MLP neurons of a small language model. Each row is named by its layer, matrix (gate and up: input weights) and neuron, and shows model dimensions 112-175. Each number is 128 + 24 x the weight over its row's rms, rounded and kept within 0 to 255. A neuron's up and down rows have the sign that makes its largest values positive.
After each neuron's rows, "fires on" lists the tokens most often at its 100 highest values on Wikipedia text that the model never trained on.

L4.gate358 [ 74 112 110  77 105 142 150 147 119 107 149  96 189 112 154 122  99 116  98 115 144 142 125  97  98 137 109 113 113 158 122  81 125 171 112 102 102 130 163  86 127 132  79 138 131 138 108  91  68  97 143 129  79 131 182  77 130 114 135 106 119 112 113 125]
L4.up358 [175  93 139 112 105  82 118 106 140 115  87 108 125 166 138 123 104 130 125 119 138 115 136 112 135  98 127 124 157 105 141 142 100 200 137 141 137 157 127 140 146 112 115  95 150 126  96 135  77 127 150 164 136 148 169 153 114  88 141 197 134 115 156  76]
fires on: "er", "or", "ul", "f", "b", "ov"

L4.gate134 [106 126 103 150 121 143 161 130 119 150  88 125 109  67 150  55 135 124  99 121 122  90 174 136  71  93 117 147 122 107 140 114 137  83 130 120 120 132 147 143 154 157 176  85 115 101 136 158 171 127 137 115 133  66 143 120  54 205 126 147 130 188 109 138]
L4.up134 [115 132  92 146 133 156 131 120 131 151 127 122 104 112 156 112 163 136 119 170 116  99 115 123 114 115 115 140 142 132 131 187 104 115 106 118 144 116 100 143 188 173 113 138 118  65 150 151 140 135 123 162 108 105 125 130  80 103 100 133 133 128 103  86]
fires on: "al", "u", "ut", "ro", "ain", "p"

L4.gate362 [ 97 122 131 137 107 111 147 124 163 130  90 137 113 111 143 167 148 134 104 140  84 154 105 106 130 117 128 104 100 102 118 121 119 162 134 172 134 141  71 136 129 154 131 110  74 156 142 126 160  92 185 156 174 102 165 131 117  81 166 127 105 120 147  84]
L4.up362 [118 176  94 108 139 162 130 121 163 146 159 109 146 139  81 116 114 132  98 115  95 144 123 108 126 112 149 161  96 126 138 107 154 142  90 141 145 157 146 125 126 102  98 108 114 150 198 118 121 128 142 112 155 125  85 173  85 172 166 159 105 147 167 120]
fires on: "6", "9", "2", "5", "ut", "7"

L4.gate61 [139 150 129 146 103 107 138 135 119 137 142 139 121 144 167 117 137 120 128 103 152 165 170 122 159 152 152 124  78  97 165 143  90 134 114 151 140 141  80 161 113 119 122 118 115 122 108 120 146 116 123 160 111 102  93 124 132 112 130 121 105  96 127 118]
L4.up61 [150  93 124 121 120 155 105 146  94 110 136 126 122 152 138 134 142 146 142 136 138 127 153 125 155 142 112 125 133 120 117 182 124 175 136 134 169  98 131 150 139  88 135 136 158 118 117 126 128  83 126 126 168 128 109  92 128 100 102 144  86 126 121 151]
fires on: "k", "j", " |", "st", "h", "ish"

L4.gate27 [ 59 125 120 184 105  94 156 162 140 151 161 159  95 101  74 124 132 100 116  94 135 100 140 124 159 103 156 110  81 111 148 149 122 112 142 106 126 149 157  95 147 171 167 176 123 128 127 149 114 163 124 137 135 127 122 105 141 125 118 153 124 168 146 143]
L4.up27 [ 92  99 120 163 104 105 156 149 154 134 118 107 102 152  92 116 149 105 129 135 115 116 157 105 102  87 156 138 114 114  63 143 144 122 148 122 110 133 102 120 121 131 126 166 150 104 111 113 124 160 147 101 127 109 117 127 136  94 140 144 115 178 124 150]
fires on: "\n", " ", " |"

L4.gate193 [126  79 107 129 132 161 157 104 142 105 120 134 138 152 155 107 142 136 135 105 117 132 123  75 122 143 154 130 130 158 134  86 139 105 114 145 142 133 122 138 145 113  91 165 135 142 168 107 130 135 143 127 138 126 163 145 115 107 133 138 139 136 157 122]
L4.up193 [143  90 146  98 116 150 144 125 104  94 134 149 102 133 175 121 148  58 130  64 131 131 129  97 108  93 124 128 148 126 108  89 154 103 129 117 136 115 103 136 107  76 141  99 109 153 139 118 130  99 148 151 156  97 178 132 126 137  84 135 118 125 156  90]
fires on: ",", "ow", "er", "out", " is"

L4.gate82 [167  79 145 147 116 142 139 118 142 111 136 162 123 145 152 215 130  98 120 114 145 109  83 109 110 120 148  85 126 157 120 113 140  97 127 145  79 148  86 158 156 143 139  95 131 123 121 152 155 129 138 160 155  91 110 105 156 149 153 108 108 145 110 109]
L4.up82 [154 133 130 149 131 134 124  94 130  76 133 151 142 109 162 156 144 129 118 115 128  86 125  79 119 117 160 109 112 153 124 144 161 147 100 157 130 114 115 154 134 117 108 118 179 108 126  85 158 100  79  75 154 109 150 146 124 109 133 107 138 166 110  96]
fires on: ".", "ill", "ad", "ow", "ep"

L4.gate238 [117 139 161 150 122 148 125 128 169 157 123 140 109 165 134 112 131 130 145 123 100 120 136  82 151  69 133 111 154 111  95 117 110 117  91 176 126 188 116 151 134  98 186 155 122 107 123 162 124 117 154 123 131 139 120  98 105 142 160 130  96 145 117  86]
L4.up238 [128  81 108 120 125 102  98  71  97 134 117 164 121  91 129 149 149 118 116 167 127 133 100 120 103 124 120 128  92 150  79 137 140 127 125 132  93 144 128 133 136 144 152 115 107  84 180 150 112 106 109 116 122 134 122 127 153 129 133 159 168 149 109 106]
fires on: "r", "t", "el"

L4.gate140 [152 133 162 111 143 129 122 118 122 123 146 105 175  82 101 118 167 123 132 125 154 141 195 109 127 130 177 161 109 178 118 138 104 121 153 121 111 111 137 133 131 161 129 138 121 123  83  79  90 156 145  97 115 127 138 177 135 120 130 133  94 140 168  96]
L4.up140 [122 131 101 144 127 123 123 136 124 136 137 130 150  94 115 153 139 105 121 130 126 148 153 134 101  97 154 159 111 139 111 168 151 152 120 113 154 115 172 137  84 135 164 111  98 125 138  97  80 139 121 102 103 112 158 132 120 143 108 135 122 101 116 149]
fires on: "i", "n", "j", "or", "ir"

L4.gate172 [153 144 122 150 138 133 121 107 171 133 134 119 168 138 131 143 104  68 132 135 124 172 163 140 139 120 138  54 145 147 141 147  89 112 129 150 105 127 128 144 154 134 121 121 124 118 135 117 125 112 129 116 138 116  83 146  81  89 124 115 120 106 121 133]
L4.up172 [ 87 116  85 118 131 141 109  77 115 126  95 141 164 148 152 144 125 154 128 128 144 141 135 110 112  91 123 157 125 129 107 136 160 110 116 118 118 121 115 150 119 106 106 135 102 131 122 139 116 128 149 103  59 179 110 131 125  87 141 150 130 119 149  73]
fires on: "et", "est", "le", "t", "out", "m"

L4.gate32 [120 117 106 140 109 135 129 159 172 180 153 114 148 128 106 138 130  84 106 149 158  94 126 141 132 173 151 166 149 130 123 184 101 117 116  84 119 137 104 142  79 137 142 102  89 121  97 147  65 115 138 161 162 142 127  77  97 117 109 112 106 136  84 111]
L4.up32 [141 136 120 115  98 109 139 110 160 149 146  85 139 114 125  86 114  78 122 145 161  72 115 148  81 131 104 147 135 119 169 145  88 152 106 148 162 112 134 153 121 100 162 103 160 117  97 138 138 136 114 108 164 125 128 122 117 115 130 136 114 142 116 156]
fires on: ";", " T", "|---|---|---|---", "d", "ot"

L4.gate186 [126 146 122 100  98 130 129 148  95 167 119 155 167  99 147  98 111 161 129 118 130 148 112 139 138 141 151 138 108 170 130 153 125 148 130 118 146  78 150  99 167 164 133 140 104 125 104 130  86 136 154 139 124 117 115 128 140 179 125 152 174 130 135 113]
L4.up186 [132 139 157 121 133  96 113 158 116 120  93 159 154 134 144 113 155 138 116 119 136 144 168 141 141  97  91  68  88 157 114 147 114 175 140 169 140 182 139 134 166 149 126 116  99 124 123 174  97 128 161 143  96 115 137 103 121 148 104 106 151 114 131 111]
fires on: "r", "ect", "it", "ist", "act"

L4.gate308 [113 102 141 110 148 100  96 142 151 152  75 114 123 125 169 123 132 161 156 150 132  90 160 139 124 102 103 115 166 117 157 118 169 122 145 156 133 103  65 144 120 177 122 126  91 103 145  80 109 130 157  82  78 118 132 132 113 120 132 132 109 128 123 143]
L4.up308 [113 121 123 180 128 167 138 162 111 115 139 143 133 133 102 159 153 122 121 120 142 158  95 149 148 140 155 111 153 119 147 155 120 129  96 126 121 145 115 140 151 108  99 119 170 140 114 107  94 122  65 138 123 165 133  99 126 143  89 151 110 162 148 112]
fires on: "are", "iz", "ro", "ge", "ct"

L4.gate195 [147  96 114 150 162 110 163  97 126 150 164 139 147 137 114 171 100  98 144 118 101 134 179 181 128 116 135 138 133 102  91 133 123 152 108  92 144 137 136 112 136 104 167 115 129 157 103 160  94 111  98 101 150 164 137 131 117 104 134  95 132 152 161 100]
L4.up195 [173 139  88 149 157 164 159  79 197 105 135 168 150 146  96 132 117 116 162 108 134 130 125 132 168 141 125 157 154 102 103 117 122 118 149 102 142 126 112 132 130 125  99  95 120 102 143 117 111 156 124 158 137 120 133 119 130 134 100  72 146 114 152 121]
fires on: "is", "f", "c", "ic", "s"

L4.gate14 [ 98 112 108 131 129 122 129 123 137 164 149 141 101 160 111 164 123 139 124 151 118 143  93 156 145 171  95 143 128  94  98 102 111 162  96  87 134 138 102 114 183 155 116 139 142 134  97 160 118 136 179 156 113 136 113 128 137 118 111  72 138 172  82 131]
L4.up14 [113 118 137 185 101 109 118 130  62 103 136 129 150  85 125  95 153 122 130 119 135 124 102 131 120 109 136 148 186 144 115 145 174 104 147 151 172 107  70 141  79 107 120 101 166 142 150  90 126 119 152 132 115 134 108 108 135 117 123  62 111 126 174 121]
fires on: "c", "m", "s", "her", "y"

L4.gate361 [135  89 160 137 115 106 123 172  95 137 128 157 102 116 151 118  98  78 142 121 110 177 100  83 122 109 122 158 166 141 124 127 185 135 101  76 119  97  72 135 129 127 160  87 142 117 139 137 121 146 135  95 149 124 129 107  98 103 123  83 123 140 127 156]
L4.up361 [ 90 112 138  79 137 160 139 115 113 109 133 152 125 108  75 135 140 146  85 117 109 119 131  94 143 134 124 115 104 124 114 135 127 150 133 160 102 124 134 130 111 103 100 177 129  91 103 143 108 158 153  88 115 119  79 105 127  77 111 105 152 126 143 100]
fires on: "le", "pe", "we", "e", "if"

L4.gate103 [104 118 105 162 148 172 114 100  90 100 132 154 148  87 121 103 126 177 168 144 120  83 123  96 122  96 129 184  63 110 104 110 109 135 193 128  91 158 103 142 156 160 138 147 157 126 104  93 130 150 146 146 123 176 113 138 128 131 112 118 129 124 159 120]
L4.up103 [125 134  77 110 133 149 147 120 116 126 135 156 113  77 123 143 148 134  95 146 102 111 110  90 125  87 110 161  56  95 126 100 120 133 147 142 119 133  86 125 134 117 120 147 144 151 164 114 146 149 135 148 141 126 121 118 154 107  95 137 183 138 140 121]
fires on: "r", "\n", "e"

L4.gate85 [144 142 119 139 129 139 134 123 115 107 106 109 116 144 151  99 125  95  74 158  91  91 122 136 116 143 105 116 132 106 153 185 127 201 163 157  96 118 148 105 132 125 123 152  95 104 127 137 134 150 111 173  97 109 132 108  94 130 127 152 122 104 137 117]
L4.up85 [134 188 141 142 138  94  85 120 140 145 149 104 147 123 122 137 165 109 109 166 150 138 115 142 129 130 137 125  90 111 105  97 144  95 100 104  82 117  90 110 150  87 110 170  97 159 115 142 119  97  96 139 150 159 103  97 176 119 151 150 129 146 157 132]
fires on: "r", "t", "es"

L4.gate99 [149 111 101 139 162  85 127 159 117  91 126 123 133 154 146  85 134 142 137 106  86  97 159 100 135 111 109 156 100 158 116 146 134 152 127 116  90  78 116 102 105 116 133 129 169 113 126 135 170 144 125  96 119 103 153 160 116 175  97 140 102  97 114 150]
L4.up99 [139 152 149 112  99 153 130 101  99 153 122 153 123 119 124 118 100 106 121 174 119 133 121 114 174 135 135 131 133 109 168  99 158 113 100 119  81  58 134 135 110 102 176 141 111 109  85 158 117 145 119 169 173 168 127 102 143  90 139 122 133 151 161 117]
fires on: "e", "el", "ish", "y", "pe"

L4.gate86 [133 122 102 128 109 113 128 125 132 134 125 132 134 144 156 127 157 175 158 137 159 135 127  99  91 175 101 135 172 132 146 127 102 143 119 183 116  93 125 160 172 151 161 173 153 132 127 101 110  65 100 115 111 137 121  81 121 111 149  91 110 154 136 158]
L4.up86 [112  76 160 152 118 152 101 135 130  94 130 113 127  97 160 150 109  99 105 113 100  84  99 158 123 122 123 142 138 116 159 166 160 124 125 155 151 127 139 166 141 138 123 170 109 103 111 108 112 129 149 128  78 113 128 116 107 107 130 145 144 130 162 141]
fires on: "t", "ig", "in", "v"

L4.gate324 [177 123 134 126 146 113 112 150 105 135 110 113 170 136 138 136 122  88 110 143 125  67 114 140 101 136 158 133 133 169 108 151 172 128 141 134 115 120 129 153 134 129 136 138 171 157 140 113 124 157 156  89 122 103 173 114 138 138 133 136 128 150 111 167]
L4.up324 [122  93 147 127 108 126 149 154 123 159 115 107 157 164 176 161 114  89 100 119 119 134  76 122 129 123 137 129 145 179 135 118 126 121 126  68 122 162 102 148 136 133 112 130 124 119 125 119 113 121 135 124 147 131 173 102  95 131 135 147 124 126 126 141]
fires on: "er", "ul", "op", "ber", "f"